config.toml
n_layer = 13
d_model = 160
n_head = 2
n_kv_head = 2
head_dim = 64
d_mlp = 320
vocab_size = 2048
activation = "tanh_gelu"
norm = "layernorm"
norm_place = "pre"
norm_eps = 1e-05
positions = "learned"
qk_norm = false
attn_scale = 0.125
bias = "none"
tie_embeddings = true
parallel_block = false
init = "normal"
init_std_qkv = 0.0142
init_std_o = 0.0142
init_std_up = 0.0142
init_std_down = 0.0142
optimizer = "muon_variant"
lr = 0.00599
lr_mult_o = 3.0
beta1 = 0.9
lr_head = 0.00939
grad_clip = 0.5
warmup_steps = 200
schedule = "wsd"
decay_fraction = 0.854
decay_shape = "sqrt"
final_lr_fraction = 0.0
batch_tokens = 16384
seq_len = 512
doc_mask = true
train_tokens = 209300000
steps = 12775
dataset = "wikipedia_en"
MLP neurons of a small language model. Each row is named by its layer, matrix (up: input weights) and neuron, and shows model dimensions 16-79. Each number is 50 + 10 x the weight over its row's rms, rounded and kept within 0 to 99.
After each neuron's rows, "fires on" lists the tokens most often at its 100 highest values on Wikipedia text that the model never trained on.

L10.up133:37 39 37 57 53 47 29 31 65 68 54 46 50 46 55 41 45 41 49 39 38 35 67 49 61 51 55 65 45 59 66 55 61 42 63 45 52 65 51 54 55 52 39 39 47 40 54 48 27 59 52 43 49 38 38 37 48 40 53 59 43 47 57 55
fires on: "\n", "we", "B", "W"

L10.up168:58 59 45 53 56 45 61 48 62 42 58 43 61 48 41 46 48 48 57 43 35 43 41 56 65 46 36 54 51 55 53 46 46 44 46 47 67 46 40 38 46 49 47 58 53 65 52 51 49 59 27 56 63 61 34 45 44 55 61 46 43 26 57 48
fires on: "b", "f", "st", "sup", "g", "d"

L10.up146:49 57 44 57 51 49 38 34 57 40 50 51 32 52 68 84 54 42 47 52 52 59 18 47 51 31 58 46 50 64 64 39 47 46 41 65 60 66 60 44 67 51 49 56 55 51 46 51 58 45 42 37 46 39 55 45 39 59 35 65 55 52 56 45
fires on: "194", "s", "2", "h", "4"

L8.up298:63 47 72 39 49 43 49 38 61 47 70 62 61 45 58 32 45 47 32 48 59 34 46 37 38 59 55 38 44 44 33 40 44 56 59 50 42 54 40 60 41 41 41 47 49 71 46 56 28 47 43 59 46 49 44 39 60 58 55 62 36 54 50 59
fires on: "ro", "er", "an ", "up", "or"

L9.up52:39 57 45 69 40 57 61 64 42 36 58 54 47 26 43 50 55 38 70 41 69 56 66 56 45 69 49 40 50 63 63 49 58 36 52 56 49 45 63 41 50 54 63 44 56 38 59 64 48 59 58 39 40 58 42 32 69 51 44 50 42 37 57 48
fires on: ", ", "that ", "and ", "of "

L3.up204:50 31 52 37 23 54 64 65 36 54 50 47 56 52 38 65 52 50 48 52 58 56 34 54 30 45 55 44 51 57 44 45 49 52 53 41 50 48 51 52 20 42 43 33 62 45 54 38 45 64 43 62 44 44 48 45 62 53 60 64 54 66 39 55
fires on: "ro", "char"

L4.up189:48 56 36 66 51 57 52 49 38 28 52 36 47 43 60 51 47 44 53 41 40 46 66 66 50 50 41 56 49 47 63 44 44 55 45 42 50 60 59 34 66 44 60 50 60 50 45 50 53 42 41 59 55 52 49 20 50 45 39 48 62 27 51 44
fires on: "V", "who ", "that ", "ause ", "of ", ". "

L3.up23:52 48 66 40 56 45 43 48 59 50 53 57 61 40 69 44 45 52 48 40 31 47 61 54 53 60 41 56 44 48 49 40 63 71 35 46 38 54 49 56 61 57 60 37 39 55 34 42 45 42 40 49 49 46 42 57 48 75 54 33 47 57 50 36
fires on: "ra", "States", "ations", "s", "ts", "Kingd"

L4.up30:46 48 55 52 31 61 62 34 53 40 47 27 65 50 42 38 40 55 30 57 43 50 24 52 56 49 31 34 48 55 43 31 56 53 56 57 57 38 49 64 42 50 36 57 57 31 40 49 45 48 42 44 45 67 46 46 39 51 55 58 50 46 45 59
fires on: "om", "em", "am"

L3.up24:63 37 43 45 49 57 49 61 34 72 44 42 40 63 56 64 43 61 51 54 47 72 40 52 52 50 53 34 60 60 38 48 53 58 55 53 51 50 42 64 36 50 61 41 44 47 41 38 30 55 55 60 41 44 53 39 54 59 47 56 51 35 44 38
fires on: ". ", "that ", "ro", "Aw", "ol", "ism"

L8.up49:51 55 41 34 35 73 50 41 47 50 56 33 53 41 47 44 44 65 52 43 48 51 56 44 30 50 56 42 47 46 55 37 51 49 50 64 68 43 50 45 48 55 64 61 77 33 55 50 49 36 45 47 55 49 49 36 48 59 43 48 36 58 30 55
fires on: "em", "am", "ass", "ab"

L10.up153:42 52 44 45 52 65 61 55 42 54 41 47 48 29 54 71 34 49 43 56 49 55 47 47 66 49 56 44 40 59 44 57 60 43 54 44 66 54 55 61 40 54 71 52 59 46 62 45 58 30 44 47 46 57 49 34 38 52 34 52 62 50 48 22
fires on: "ac", "y", "n", "on", "ab"

L8.up246:47 52 65 53 32 56 58 49 67 51 51 41 47 46 51 46 26 58 47 36 61 50 70 71 67 42 42 45 45 57 50 39 36 54 62 28 51 43 67 36 50 50 49 42 57 64 56 53 68 56 54 59 48 71 35 36 64 51 58 48 45 30 65 54
fires on: "re", "f", "g", "pl"

L5.up45:63 54 37 41 45 34 46 52 38 51 32 75 48 51 69 54 49 46 42 46 51 65 53 58 53 56 41 48 40 56 37 58 62 60 42 48 50 37 48 60 57 48 59 49 72 51 37 37 61 40 46 54 45 48 27 42 46 61 37 63 48 32 62 47
fires on: "ab", "on", "um", "r", "v", "aw"

L4.up11:47 52 36 50 43 79 40 30 42 46 43 35 65 36 59 47 40 59 55 43 31 32 55 62 55 38 55 45 40 49 70 51 57 59 52 51 67 44 54 34 59 58 49 68 42 54 55 46 46 57 55 41 51 37 37 44 47 39 59 57 51 56 52 48
fires on: "B", "be", "Be"

L8.up64:46 53 29 62 47 68 36 44 51 46 42 65 57 49 47 46 46 55 40 40 31 52 36 60 41 43 49 38 39 41 65 52 71 48 67 70 49 39 41 44 45 43 40 42 42 48 48 44 62 53 61 56 52 52 55 57 45 48 59 51 40 74 32 42
fires on: "di", "be", "grou", "ro", "us", "is "

L5.up192:50 38 57 49 29 55 61 49 48 42 46 50 41 42 51 62 40 55 38 63 51 47 71 51 44 57 31 36 68 32 66 56 63 49 57 58 46 67 47 68 43 49 25 48 52 56 36 70 71 28 60 56 52 56 55 53 48 33 44 49 38 55 39 45
fires on: "ber", "Cor", "cor", "fri", "thor"